Weights of a small transformer language model: width 192.
MLP neurons of a small language model. Each row is named by its layer, matrix (gate and up: input weights) and neuron, and shows model dimensions 64-159. Each number is 200 + 40 x the weight over its row's rms, rounded and kept within 0 to 999. A neuron's up and down rows have the sign that makes its largest values positive.
After each neuron's rows, "fires in" lists the words (lower case) most often at its 100 highest values on Wikipedia text that the model never trained on.

L9.gate168,229,224,163,189,236,230,151,150,225,234,187,138,124,216,212,164,145,199,152,145,168,273,255,230,201,248,239,211,212,179,238,251,181,159,191,149,164,172,203,262,221,176,193,215,151,192,135,264,209,171,219,195,186,303,162,177,243,176,247,183,292,197,254,208,179,169,243,209,233,200,201,164,171,195,219,298,174,138,273,155,324,205,191,171,219,185,167,176,227,218,112,165,283,261,250,151
L9.up168,214,199,170,216,158,115,202,234,201,195,195,241,289,178,234,191,148,217,254,203,253,152,223,220,188,164,164,218,253,187,224,211,171,239,207,206,145,235,255,179,140,288,202,215,239,206,228,210,157,124,160,188,240,211,231,225,156,182,277,168,260,249,225,149,239,268,194,246,227,203,190,256,198,207,138,178,194,261,221,179,186,278,196,172,189,128,160,217,288,209,146,221,240,215,204,234
fires in: "have", "having", "lobbying", "winning"

L14.gate216,188,258,165,209,273,218,147,249,165,165,139,178,224,200,220,169,175,258,210,179,207,177,171,204,133,170,170,258,188,146,190,191,190,260,254,221,111,222,146,155,197,168,185,205,235,131,194,226,201,200,195,184,193,242,199,160,152,213,205,187,196,208,172,245,248,241,267,139,238,244,232,122,188,232,175,243,242,230,228,194,301,202,252,206,111,149,207,172,191,128,276,173,246,209,169,216
L14.up216,263,218,239,177,294,192,152,182,79,214,194,192,262,202,198,233,203,164,249,214,186,182,151,162,196,176,186,257,263,198,222,264,223,308,242,133,211,111,248,210,177,231,215,292,243,169,234,166,209,159,243,193,186,254,193,229,216,167,217,223,221,207,219,229,199,235,256,170,199,196,208,179,215,120,263,154,190,218,230,209,170,256,193,147,177,188,151,201,220,276,189,127,295,251,190,182
fires in: "have", "having"

L4.gate253,192,182,198,221,241,165,198,202,224,163,145,205,265,161,198,180,172,99,163,180,223,179,195,245,195,127,185,238,265,174,204,231,256,120,136,229,191,175,201,191,190,170,261,195,193,203,184,203,257,240,179,194,247,179,113,211,176,220,284,222,221,237,187,192,192,144,262,217,158,230,212,239,160,187,169,262,138,149,203,218,180,233,250,173,195,125,180,199,178,216,175,129,212,240,254,156
L4.up253,188,181,198,214,281,149,179,200,210,160,114,210,237,159,203,234,163,97,200,182,208,197,214,247,217,165,217,220,252,169,210,198,251,203,130,249,176,173,226,207,226,192,262,214,201,211,165,216,223,239,202,212,228,188,91,202,159,209,302,248,217,227,178,170,207,163,266,237,175,244,187,246,175,197,152,287,160,175,206,259,144,230,245,227,194,149,139,172,189,217,199,161,195,216,272,136
fires in: "have", "since", "having"

L2.gate169,246,122,209,177,214,171,221,230,203,250,219,211,251,251,232,200,199,210,272,304,198,174,198,201,219,154,174,155,173,195,230,140,171,149,191,248,212,216,187,139,226,209,206,193,146,181,185,205,151,191,227,180,212,244,176,198,206,266,224,195,243,228,311,201,252,246,196,176,179,146,204,194,161,209,276,191,246,151,233,183,186,170,137,111,248,213,155,198,149,263,235,191,184,173,171,222
L2.up169,230,171,206,170,182,238,205,207,131,242,219,212,264,230,254,252,138,193,262,206,132,213,179,234,181,142,180,185,193,196,170,225,134,124,196,272,221,225,157,164,217,265,273,163,120,194,209,183,180,190,177,190,269,223,188,197,189,226,269,200,191,261,205,209,247,219,167,182,239,191,258,180,186,204,210,173,208,167,149,192,195,120,146,160,219,158,240,169,140,155,201,185,145,203,188,214
fires in: "in", "england", "english"

L9.gate348,227,245,158,186,231,202,217,214,155,208,140,177,230,162,103,252,241,152,237,191,210,168,197,264,224,226,252,220,232,125,190,176,170,238,286,231,171,167,204,248,171,213,225,146,193,226,204,143,240,191,200,197,222,72,198,184,157,224,219,258,249,208,198,174,214,181,220,215,221,188,149,164,231,194,218,277,255,235,163,227,219,191,158,105,219,183,276,244,186,188,246,280,266,230,166,280
L9.up348,231,219,172,168,194,221,272,248,165,179,197,208,219,265,182,250,221,256,205,197,116,182,187,248,215,157,202,126,201,192,202,167,184,147,225,271,210,236,175,174,217,226,194,224,205,162,228,231,211,179,225,268,228,220,187,201,255,171,185,175,186,279,105,182,182,108,183,223,178,290,172,159,222,183,289,137,234,127,169,152,220,169,245,268,182,218,204,168,193,176,306,172,201,188,201,274
fires in: "the", "brazilian", "brazil"

L4.gate19,202,230,198,184,165,116,168,225,246,242,229,200,258,236,195,247,203,163,266,218,225,140,213,202,267,166,238,218,223,164,299,223,171,204,294,248,229,195,212,216,142,221,194,262,136,169,196,171,111,201,223,187,222,262,174,283,258,199,196,245,185,282,260,124,151,203,197,186,184,164,182,199,217,241,209,176,185,115,282,166,135,207,144,182,194,270,150,143,175,236,226,225,179,95,210,233
L4.up19,234,196,225,112,229,188,224,269,247,230,215,185,242,151,207,209,202,166,233,279,139,162,264,226,243,211,250,268,249,150,247,207,207,147,157,197,245,219,205,226,198,195,176,203,117,206,189,231,121,184,205,211,185,170,165,184,177,183,194,258,176,257,236,225,197,198,138,195,262,170,198,167,217,182,242,92,184,206,274,197,232,174,170,185,143,215,177,167,215,175,210,193,221,199,174,188
fires in: "in", "international"

L10.gate378,214,174,185,183,224,188,159,232,199,232,163,195,268,287,219,202,302,210,200,257,200,210,208,183,151,217,269,208,302,186,171,120,175,251,145,213,141,226,131,180,250,183,228,244,167,193,228,241,193,193,123,305,184,188,183,194,154,221,208,234,210,147,190,195,221,265,145,186,174,202,158,155,232,214,193,133,176,213,226,218,244,161,149,168,190,207,195,208,192,193,150,173,248,150,215,200
L10.up378,163,142,240,189,203,210,286,214,203,232,181,176,246,217,202,209,182,228,237,193,227,191,271,176,224,159,266,253,182,134,191,128,215,231,185,237,191,131,193,136,237,204,224,208,153,210,222,161,219,139,146,194,205,210,271,200,193,207,196,270,124,227,231,206,318,147,266,190,227,192,245,255,204,187,207,225,117,139,267,209,274,238,214,247,148,138,227,156,223,290,211,236,228,151,175,286
fires in: "world", "work", "works", "working", "worker", "worked"

L11.gate492,252,273,176,300,182,190,181,231,165,248,270,182,197,236,190,178,201,147,217,120,174,163,277,256,158,168,261,168,176,156,176,225,145,148,178,246,239,189,212,282,189,197,202,204,207,228,146,170,256,194,174,140,202,247,160,170,227,206,229,198,184,202,202,297,181,260,181,228,201,244,158,228,165,294,162,296,220,177,187,229,145,250,184,204,133,197,264,249,228,177,257,262,139,159,253,192
L11.up492,253,165,154,189,201,169,204,164,219,112,288,169,191,214,181,183,231,173,208,249,211,156,218,249,176,261,229,189,233,200,258,225,278,197,193,175,199,211,176,225,179,246,210,197,189,219,238,248,286,147,210,138,274,189,90,166,224,192,131,163,259,206,255,237,212,174,120,170,178,224,141,190,210,290,186,163,234,246,274,197,174,168,203,206,143,266,170,220,237,181,202,307,193,250,258,130
fires in: "as", "5", "7", "6"

L19.gate91,224,269,235,175,237,160,248,228,217,164,219,178,191,168,229,249,274,166,182,249,228,191,235,191,216,243,301,223,245,197,229,95,197,218,239,222,195,262,266,218,185,209,214,276,247,227,210,159,178,160,225,236,183,211,222,229,112,224,230,218,230,185,185,204,233,185,257,200,173,123,266,171,175,218,245,188,204,199,198,126,243,222,235,205,230,171,213,213,189,264,249,135,212,189,207,114
L19.up91,187,174,198,171,254,269,263,189,222,211,265,147,266,164,182,234,167,168,231,218,141,179,234,192,222,218,113,177,218,211,198,233,162,101,203,175,248,235,193,243,317,165,185,157,236,172,241,214,160,213,251,225,213,198,161,168,106,182,168,212,216,156,184,188,228,224,203,217,210,125,211,134,222,221,221,169,193,304,165,149,195,169,185,246,137,124,244,220,259,220,209,153,248,220,126,194
fires in: "in", "into", "middle", "republic", "about"

L5.gate439,294,210,279,130,200,193,218,143,252,170,179,281,216,212,277,148,225,179,233,191,219,190,303,259,193,152,172,131,198,171,242,248,177,198,283,233,187,209,188,129,187,208,259,219,225,174,128,205,291,166,160,190,170,172,182,147,239,263,230,215,165,228,218,202,190,232,180,249,154,183,295,191,211,182,191,176,226,215,212,199,158,198,145,202,128,211,154,175,181,170,125,241,187,189,207,187
L5.up439,263,202,262,138,216,154,226,162,273,197,163,209,212,232,268,136,206,178,228,175,179,269,290,206,245,195,200,146,247,178,248,206,173,229,268,183,113,214,228,178,151,197,159,196,173,133,145,246,238,165,177,169,167,175,200,188,239,250,199,185,183,220,223,206,213,219,149,247,163,151,259,246,171,162,236,208,197,241,224,189,191,217,90,166,164,152,193,209,117,171,173,251,185,222,247,185
fires in: "it", "its"

L11.gate171,235,104,203,149,134,194,263,172,239,228,214,157,175,255,241,194,173,195,223,149,167,194,244,152,183,192,271,161,219,188,226,195,244,174,169,263,239,267,154,87,200,122,202,224,221,221,190,256,176,157,205,226,146,209,243,224,145,193,193,174,214,188,171,173,216,203,211,128,200,216,183,210,149,181,136,157,137,182,189,157,201,159,202,206,217,197,177,216,188,122,202,211,144,142,185,261
L11.up171,193,154,198,201,199,223,219,239,122,212,185,192,137,167,189,159,169,164,173,209,179,190,203,159,150,178,167,213,199,149,239,191,176,197,137,177,162,232,176,185,207,160,212,151,248,283,164,174,236,241,160,249,157,310,273,214,184,202,223,205,212,199,167,136,236,198,163,227,220,145,135,205,249,168,226,210,212,199,164,169,256,221,190,171,149,209,154,166,252,165,245,244,192,162,222,270
fires in: "the"

L3.gate134,209,207,196,124,250,210,171,230,171,160,165,174,257,188,273,211,177,196,216,216,277,194,194,217,228,206,158,162,246,211,243,164,225,219,172,210,159,273,176,180,196,149,235,200,186,238,199,202,170,164,183,240,209,217,175,255,155,134,150,235,157,218,136,210,327,193,326,143,206,139,185,210,255,251,214,234,154,198,165,132,212,203,185,181,170,175,221,218,163,294,160,162,181,148,197,202
L3.up134,200,207,210,125,163,180,219,190,208,184,150,175,141,237,231,150,215,173,243,124,203,246,163,156,208,211,184,171,243,246,245,166,185,201,292,145,189,326,187,210,256,248,147,227,198,231,255,230,158,180,153,253,259,179,229,268,165,193,193,189,229,209,156,154,209,185,255,76,217,143,257,215,251,165,181,230,144,221,225,89,157,194,207,189,199,197,184,233,203,242,136,204,222,185,183,197
fires in: "between", "battle", "best", "battalion"

L4.gate489,206,167,178,156,187,229,149,201,263,165,205,201,283,225,211,181,206,221,207,227,143,186,196,186,212,156,163,190,241,221,198,179,218,256,187,210,249,207,179,218,244,219,201,236,186,234,247,195,187,238,173,217,253,241,159,276,185,236,240,176,193,256,207,211,200,236,246,227,212,246,181,195,286,250,161,202,129,165,210,188,158,246,181,232,116,157,165,289,174,249,217,225,242,138,101,296
L4.up489,203,183,175,196,158,186,232,150,269,172,195,239,181,243,233,202,190,194,215,236,212,172,201,178,264,144,174,179,248,241,217,179,215,228,186,221,266,148,226,249,229,192,238,205,211,255,260,159,185,267,214,209,287,218,156,254,180,252,220,194,143,276,179,241,232,262,211,237,152,246,167,254,269,249,144,212,134,188,196,184,171,251,164,216,122,207,147,266,261,243,217,191,243,124,107,271
fires in: "world", "work", "while", "works", "white"

L11.gate352,280,258,256,282,244,147,142,193,107,192,185,229,173,196,209,181,128,237,233,208,226,201,202,224,216,150,188,202,134,173,237,217,244,181,211,220,196,222,207,205,164,144,203,246,157,127,179,213,196,200,149,228,262,219,161,213,239,223,137,143,211,207,181,155,229,207,160,168,145,225,254,202,194,205,152,267,202,142,234,164,174,255,99,196,143,162,167,212,261,237,198,188,201,143,185,161
L11.up352,268,184,224,248,246,183,166,101,209,226,149,212,195,244,203,169,163,288,136,212,186,206,246,265,160,218,273,210,195,173,177,245,181,152,226,162,200,229,173,161,260,138,193,141,208,211,247,180,214,217,267,197,206,234,206,226,256,246,222,244,239,137,225,242,201,226,150,245,170,112,185,272,191,202,199,212,230,182,240,188,173,156,127,177,234,149,229,194,206,229,247,245,146,172,252,170
fires in: "it", "military", "compiled"

L8.gate475,154,264,183,258,192,217,255,208,184,75,215,218,225,272,221,181,172,187,167,175,243,253,231,207,187,241,161,213,151,212,185,191,285,223,195,170,161,181,182,99,180,127,144,153,193,272,183,166,250,185,229,282,120,220,137,118,229,178,214,182,197,200,141,193,205,143,294,159,202,220,176,218,221,191,161,267,219,153,185,208,199,121,248,232,131,198,198,200,209,232,245,315,173,225,161,227
L8.up475,152,251,249,179,203,192,200,227,137,78,186,153,222,237,275,185,240,224,225,213,264,146,228,227,211,255,241,279,161,175,190,201,164,159,176,194,220,173,230,148,227,176,162,232,115,201,197,251,221,217,232,206,193,197,114,163,162,173,157,156,172,176,164,171,174,170,248,160,206,164,144,211,284,267,116,202,215,198,241,171,215,170,172,251,227,215,208,158,150,224,196,249,171,232,241,219
fires in: "school", "business", "status", "based", "still", "those"

L2.gate95,169,259,220,167,205,227,231,212,175,176,233,153,262,149,205,184,214,210,277,211,205,171,182,215,214,164,158,169,235,174,197,172,153,243,263,184,264,172,214,195,263,223,207,240,238,261,135,177,261,139,217,219,231,253,214,209,110,216,134,231,199,206,235,198,222,201,278,204,204,156,211,213,189,199,220,231,173,204,199,99,188,145,248,158,205,200,131,210,114,175,244,201,216,146,178,198
L2.up95,185,226,228,184,247,228,203,204,187,205,205,153,277,165,242,203,179,196,251,219,217,182,188,246,211,157,148,197,224,162,175,135,188,237,288,207,210,147,188,216,257,208,186,233,198,259,126,209,234,143,220,214,222,253,199,175,118,203,174,229,188,186,235,203,245,227,247,198,238,183,209,232,182,195,214,236,210,181,192,68,222,190,239,173,237,212,174,179,168,183,264,178,220,132,172,215
fires in: "between", "competition", "bennett", "bought", "basketball", "built"

L3.gate263,179,159,174,241,184,170,184,223,220,188,167,198,148,227,187,90,171,278,190,188,140,151,189,230,153,257,183,229,211,161,175,190,237,213,169,280,194,205,190,315,199,239,179,190,253,241,206,198,157,97,225,131,175,213,212,178,194,209,138,300,148,157,219,121,179,286,213,284,225,272,198,167,218,191,214,200,230,232,200,275,128,218,253,211,165,157,196,212,272,223,220,228,236,213,201,141
L3.up263,141,213,160,218,196,229,200,222,270,166,159,215,181,194,180,112,210,209,157,185,151,154,230,263,228,200,174,271,219,178,161,145,215,238,183,221,207,214,156,256,190,167,154,172,242,195,177,164,165,185,220,131,190,219,168,138,279,188,254,220,180,249,260,193,203,254,212,200,262,277,204,170,285,234,193,192,147,240,200,271,185,227,288,214,166,200,187,203,270,235,253,270,262,254,149,168
fires in: "john", "no", "choice", "joe"

L3.gate255,213,200,158,170,221,150,234,214,86,172,204,212,191,162,164,180,169,236,300,198,211,224,227,242,192,151,202,235,167,123,199,189,197,179,191,181,210,228,170,150,152,133,199,150,243,243,122,174,261,155,198,233,149,110,200,122,287,181,258,125,237,196,78,268,168,246,167,168,262,238,151,241,194,234,146,210,186,254,264,146,263,216,237,233,222,226,211,199,201,248,188,174,183,242,207,152
L3.up255,283,186,162,175,237,128,211,205,129,132,170,138,166,191,186,150,252,234,249,244,132,183,209,277,160,202,237,269,210,103,182,222,175,181,201,202,219,188,174,173,223,137,237,147,182,171,98,178,237,186,215,209,226,111,199,106,265,158,234,192,219,235,120,289,212,234,173,144,250,249,148,241,235,230,174,190,212,249,208,206,207,222,202,218,206,195,250,252,237,242,155,214,176,241,182,109
fires in: "school", "as", "schools"

L7.gate3,246,157,166,258,209,142,155,225,151,196,262,225,136,270,245,205,194,233,267,221,157,162,207,214,172,150,233,199,236,132,298,199,180,155,215,211,250,166,201,221,253,215,158,174,269,196,160,278,95,220,174,188,243,205,195,242,258,178,176,218,284,151,143,164,213,246,225,228,189,188,157,218,219,182,242,267,215,223,262,191,207,257,232,268,209,136,215,227,138,243,223,241,197,160,192,230
L7.up3,256,176,153,201,217,153,181,231,169,203,251,205,159,277,229,149,188,160,215,268,144,150,199,296,151,177,214,222,200,144,289,183,189,177,202,205,231,159,218,146,203,205,173,183,244,199,173,233,105,186,166,206,211,216,153,213,243,184,218,267,236,179,181,169,245,179,225,223,203,191,164,178,219,171,218,279,247,232,247,193,207,261,191,297,174,123,251,231,174,271,216,205,206,191,213,233
fires in: "january", "as", "journal", "judge", "july", "joined"

L2.gate393,183,191,279,189,185,140,228,216,186,225,179,223,264,175,264,255,125,185,198,226,238,158,241,212,184,254,206,185,216,236,218,121,240,241,178,243,221,230,249,205,170,188,220,139,214,190,210,301,178,172,213,171,149,265,194,202,206,201,114,224,154,245,231,253,233,238,194,178,238,144,189,210,273,186,194,169,192,283,279,207,232,152,182,111,186,220,95,246,212,193,305,265,197,183,162,191
L2.up393,202,216,194,171,189,186,227,192,118,254,121,221,205,237,209,208,145,115,242,206,144,205,278,217,179,227,110,162,238,179,217,184,214,185,117,204,245,241,243,227,237,180,192,155,222,154,205,222,149,173,165,243,276,235,214,199,194,231,161,209,236,213,231,187,147,200,192,170,263,214,197,171,291,158,266,183,214,244,234,155,149,97,194,202,180,271,170,183,109,228,234,276,164,200,154,260
fires in: "in", "on"

L7.gate492,192,253,267,178,192,218,170,218,190,165,258,179,262,216,278,179,167,217,252,151,264,197,177,231,169,187,254,219,236,215,251,225,250,187,236,217,125,196,171,171,271,205,213,182,233,189,195,191,208,163,163,234,239,253,187,152,220,170,179,205,250,227,236,151,228,204,288,259,140,99,173,217,213,214,182,172,189,242,225,149,218,202,203,210,169,200,257,237,205,225,164,160,210,97,156,253
L7.up492,180,231,203,227,238,197,149,233,148,216,206,190,235,254,215,194,160,146,201,136,194,153,234,218,227,141,206,239,247,214,240,165,191,219,243,106,162,231,181,116,204,140,209,221,184,268,202,178,210,166,303,253,218,185,96,211,164,210,202,269,199,222,253,260,178,164,271,159,166,190,205,239,245,209,212,192,216,256,251,138,242,233,197,225,140,208,215,268,175,175,223,207,202,189,267,253
fires in: "between", "brother", "broadcasting", "bought", "major", "brothers"

L4.gate383,204,157,237,225,278,288,210,249,133,208,160,186,133,265,192,255,207,214,201,164,186,137,182,224,173,213,242,276,211,197,172,218,211,215,212,175,231,280,158,195,209,168,174,233,198,274,143,188,175,218,205,261,173,203,223,194,206,165,233,216,250,162,172,130,230,179,197,168,261,235,273,241,200,215,242,219,166,241,163,234,195,157,152,188,245,171,263,290,212,219,224,213,163,215,165,170
L4.up383,267,195,256,194,247,249,222,243,126,232,160,199,134,267,230,242,168,239,214,163,210,157,217,217,192,213,228,215,197,208,228,179,187,166,185,221,234,301,208,204,222,159,168,216,237,273,177,151,133,226,219,239,194,180,219,241,236,169,233,208,258,213,164,100,215,169,221,174,299,214,263,237,205,187,219,243,135,300,164,197,262,208,170,263,236,172,230,251,243,215,188,243,173,193,188,166
fires in: "born", "battle", "battalion", "both"

L3.gate451,191,201,265,231,217,188,155,236,240,150,210,168,215,168,205,129,173,200,196,159,199,121,191,186,117,231,144,197,267,189,143,196,201,209,171,289,206,166,196,276,262,176,197,256,153,216,231,215,274,231,245,192,265,130,159,206,207,297,229,270,167,268,263,195,153,154,189,151,216,236,163,144,204,163,189,152,231,157,103,197,206,161,176,192,146,185,177,240,211,158,271,146,211,214,185,168
L3.up451,237,237,241,233,154,167,192,196,225,162,207,198,213,179,198,145,159,193,185,145,179,171,184,171,136,188,214,231,255,207,214,255,179,146,217,267,240,108,217,217,207,183,238,233,175,222,239,196,241,206,242,166,275,147,211,196,163,262,271,259,197,215,191,160,137,165,219,193,222,196,152,110,230,197,185,148,202,140,51,214,204,188,136,200,135,198,219,244,173,190,278,227,246,257,185,219
fires in: "also", "french", "september", "august", "all", "frederik"

L5.gate413,209,157,177,170,184,276,176,243,181,188,215,235,150,151,273,203,182,237,218,201,176,197,310,139,119,205,246,253,207,205,166,223,189,254,265,214,220,155,190,181,152,188,125,224,307,202,218,149,177,189,149,174,120,234,179,136,243,212,200,191,195,232,145,254,176,226,166,152,236,283,193,201,223,217,182,218,127,206,227,203,187,189,276,192,180,232,221,195,249,266,203,281,116,214,190,202
L5.up413,136,184,129,154,167,228,208,187,212,161,213,251,190,226,227,164,139,189,213,200,212,261,243,205,198,253,229,229,196,166,125,170,193,247,168,218,186,175,180,161,156,141,182,204,209,150,192,191,134,160,163,219,144,203,166,104,256,224,190,185,203,220,199,218,177,183,202,167,217,307,172,244,201,213,171,176,167,248,237,242,219,177,231,132,194,230,233,179,222,206,262,247,214,270,164,206
fires in: "school", "choice", "church", "schools", "changed", "change"

L8.gate64,223,170,181,220,205,171,208,180,224,215,219,115,210,292,229,179,226,224,211,136,209,227,226,198,158,138,257,206,228,196,208,192,261,200,208,263,162,189,153,116,235,183,157,152,112,124,119,243,292,177,259,234,273,184,194,200,243,234,179,173,214,147,219,209,282,186,244,224,107,274,160,225,164,240,246,185,262,206,244,223,147,183,151,175,197,190,280,187,171,216,155,174,178,136,241,146
L8.up64,205,213,221,227,208,230,159,197,176,235,196,222,254,297,179,217,251,203,226,163,146,209,246,216,167,230,217,202,259,150,201,222,217,229,250,253,189,221,228,147,219,127,202,147,99,171,166,267,219,176,202,187,223,206,182,221,285,220,144,200,188,174,187,249,203,228,180,249,177,253,148,205,151,246,249,196,211,220,183,262,142,169,180,173,130,197,232,194,172,205,182,211,162,226,279,154
fires in: "it", "its"

L2.gate407,209,201,176,127,101,159,161,260,254,138,202,191,231,201,294,173,194,186,231,278,217,259,164,210,254,246,146,214,152,180,177,151,208,250,189,256,306,215,253,241,187,208,217,205,195,212,171,231,221,211,212,192,161,217,172,188,204,119,124,300,243,219,194,131,214,227,173,206,176,181,243,222,184,186,152,237,164,230,136,213,214,196,257,181,220,202,227,262,225,156,209,139,225,178,187,191
L2.up407,189,180,144,116,119,140,181,284,210,134,195,202,199,263,276,193,188,183,220,280,234,234,146,216,243,225,160,183,185,187,152,198,190,220,178,229,266,206,284,267,148,243,230,200,183,236,192,188,196,195,228,205,151,200,179,189,193,128,155,346,253,240,219,143,282,208,155,204,235,218,275,176,188,193,176,204,157,198,138,210,205,198,251,181,187,217,194,221,210,153,225,171,221,162,155,149
fires in: "4", "3", "2", "30"

L2.gate357,244,193,193,132,132,175,229,218,156,187,209,194,179,162,240,151,161,182,186,219,233,182,209,180,227,212,185,205,180,190,219,144,163,197,222,250,244,218,215,229,172,181,232,228,164,139,189,203,176,215,174,130,191,146,223,134,180,199,239,284,199,125,251,207,192,262,196,241,267,175,204,236,209,175,280,210,156,150,243,210,271,111,256,212,263,170,72,151,249,170,175,143,223,232,106,167
L2.up357,288,204,175,137,130,184,237,226,199,210,204,209,243,204,350,141,217,132,249,237,168,217,219,221,237,195,162,122,175,189,126,167,202,237,136,210,216,172,266,208,222,165,229,225,213,201,167,144,223,158,135,245,218,151,273,143,191,224,182,329,166,223,282,225,199,180,193,206,225,238,249,185,198,199,241,292,189,220,199,221,257,174,272,221,209,172,168,184,194,106,204,184,204,180,135,165
fires in: "2", "3", "26", "30"

L13.gate375,224,180,211,250,267,207,169,212,180,212,137,179,223,156,178,195,206,222,275,114,216,214,206,177,207,167,163,188,191,205,175,212,219,142,245,159,211,140,164,127,175,237,141,157,212,266,203,170,158,214,204,216,205,157,188,222,199,217,152,268,235,148,148,151,201,187,253,223,135,153,217,158,168,260,219,271,151,139,275,128,296,187,311,146,226,229,237,182,227,188,163,210,255,263,204,190
L13.up375,269,159,171,251,237,221,269,172,138,144,260,182,254,224,211,257,175,255,255,159,196,141,182,226,203,140,157,192,178,114,228,191,284,246,159,195,189,188,229,200,173,277,207,208,247,228,240,230,155,238,208,249,194,221,151,159,203,184,208,272,169,162,172,187,152,222,205,225,181,267,220,123,162,178,175,294,129,249,137,184,146,299,184,286,214,140,159,242,206,278,219,249,260,203,214,219
fires in: "have", "career", "having", "care"

L13.gate4,215,241,222,158,119,164,231,216,228,195,180,270,211,222,164,202,236,263,199,212,221,177,242,218,190,118,172,232,245,180,202,271,167,112,213,249,164,272,213,201,173,207,228,212,278,180,279,222,209,205,146,201,114,202,211,141,145,197,206,240,214,182,273,112,323,218,165,122,263,210,217,180,181,264,213,188,307,223,224,217,147,92,174,190,209,241,234,273,207,198,200,228,164,182,218,200
L13.up4,195,140,224,211,190,151,135,220,139,286,204,212,297,220,192,229,153,160,189,172,156,180,219,193,193,112,157,186,233,139,244,117,176,156,252,189,183,190,189,183,217,226,174,124,148,173,141,181,174,253,203,201,154,226,186,268,199,194,234,232,215,122,237,198,212,259,210,194,224,211,192,198,263,237,236,140,198,172,242,296,202,130,175,210,252,206,280,143,182,247,234,121,235,207,273,122
fires in: "of", "england", "in", "established"

L13.gate70,146,155,241,247,237,205,211,168,166,208,183,189,240,142,230,179,242,170,164,138,183,192,251,200,202,175,179,230,190,206,202,173,173,150,250,176,224,220,205,208,186,188,163,173,228,168,175,179,153,215,131,312,226,194,242,226,228,194,170,211,206,173,183,227,190,185,180,187,291,193,236,210,217,213,234,204,237,239,202,185,226,242,131,165,137,197,204,204,175,170,174,243,168,172,201,177
L13.up70,168,163,240,188,210,247,300,237,95,258,256,152,220,162,145,207,161,231,234,200,224,220,194,194,158,161,192,193,217,188,183,183,185,209,237,203,238,92,179,171,226,201,167,200,206,178,299,231,198,242,214,207,185,163,205,290,216,233,188,256,233,268,261,224,215,164,168,204,227,231,217,192,234,197,204,227,170,240,217,116,243,233,188,116,200,216,171,173,278,202,179,283,197,205,228,175
fires in: "released", "published", "opened", "made", "write"

L14.gate252,262,150,212,109,235,224,249,207,224,166,164,230,196,190,189,254,219,157,224,188,150,208,232,264,188,203,308,207,186,199,198,129,177,197,214,202,215,174,159,185,169,146,226,190,218,222,176,113,200,153,190,219,194,247,223,209,211,179,173,148,223,159,219,219,110,206,184,225,175,226,175,239,295,184,191,246,250,194,252,144,222,274,150,126,212,148,149,215,182,156,230,221,288,265,217,228
L14.up252,194,140,198,177,208,210,188,208,169,232,236,196,191,255,218,174,213,239,194,240,207,236,152,186,246,181,55,170,184,163,199,93,220,160,257,211,184,200,243,159,200,246,182,229,254,237,173,162,196,211,212,204,186,196,228,200,193,210,231,122,156,199,180,170,96,154,63,186,192,137,120,244,251,151,191,193,148,233,195,197,294,156,219,228,223,259,197,256,222,210,276,227,237,127,209,254
fires in: "a", "the", "an"

L19.gate434,246,207,250,210,221,235,115,237,265,178,214,180,189,247,187,170,171,175,234,159,135,204,230,189,233,162,202,169,233,171,258,223,205,151,240,205,192,204,201,256,229,151,212,114,238,240,198,229,230,203,155,141,196,252,129,272,272,221,210,209,211,196,175,164,176,193,214,235,206,211,133,188,209,175,223,259,300,198,144,214,213,157,190,200,224,138,237,217,162,209,211,218,142,209,175,248
L19.up434,200,245,210,265,243,230,254,148,156,230,207,212,227,258,228,212,161,211,188,178,169,264,237,176,232,195,147,202,211,211,189,122,174,170,200,206,311,207,269,237,190,141,233,210,124,159,260,231,291,204,168,174,223,216,214,229,192,259,232,163,115,189,178,164,100,215,236,203,216,177,163,213,188,232,198,186,245,284,144,220,204,197,145,178,212,194,160,185,192,214,205,160,227,194,121,168
fires in: "also", "all", "along", "although", "alongside"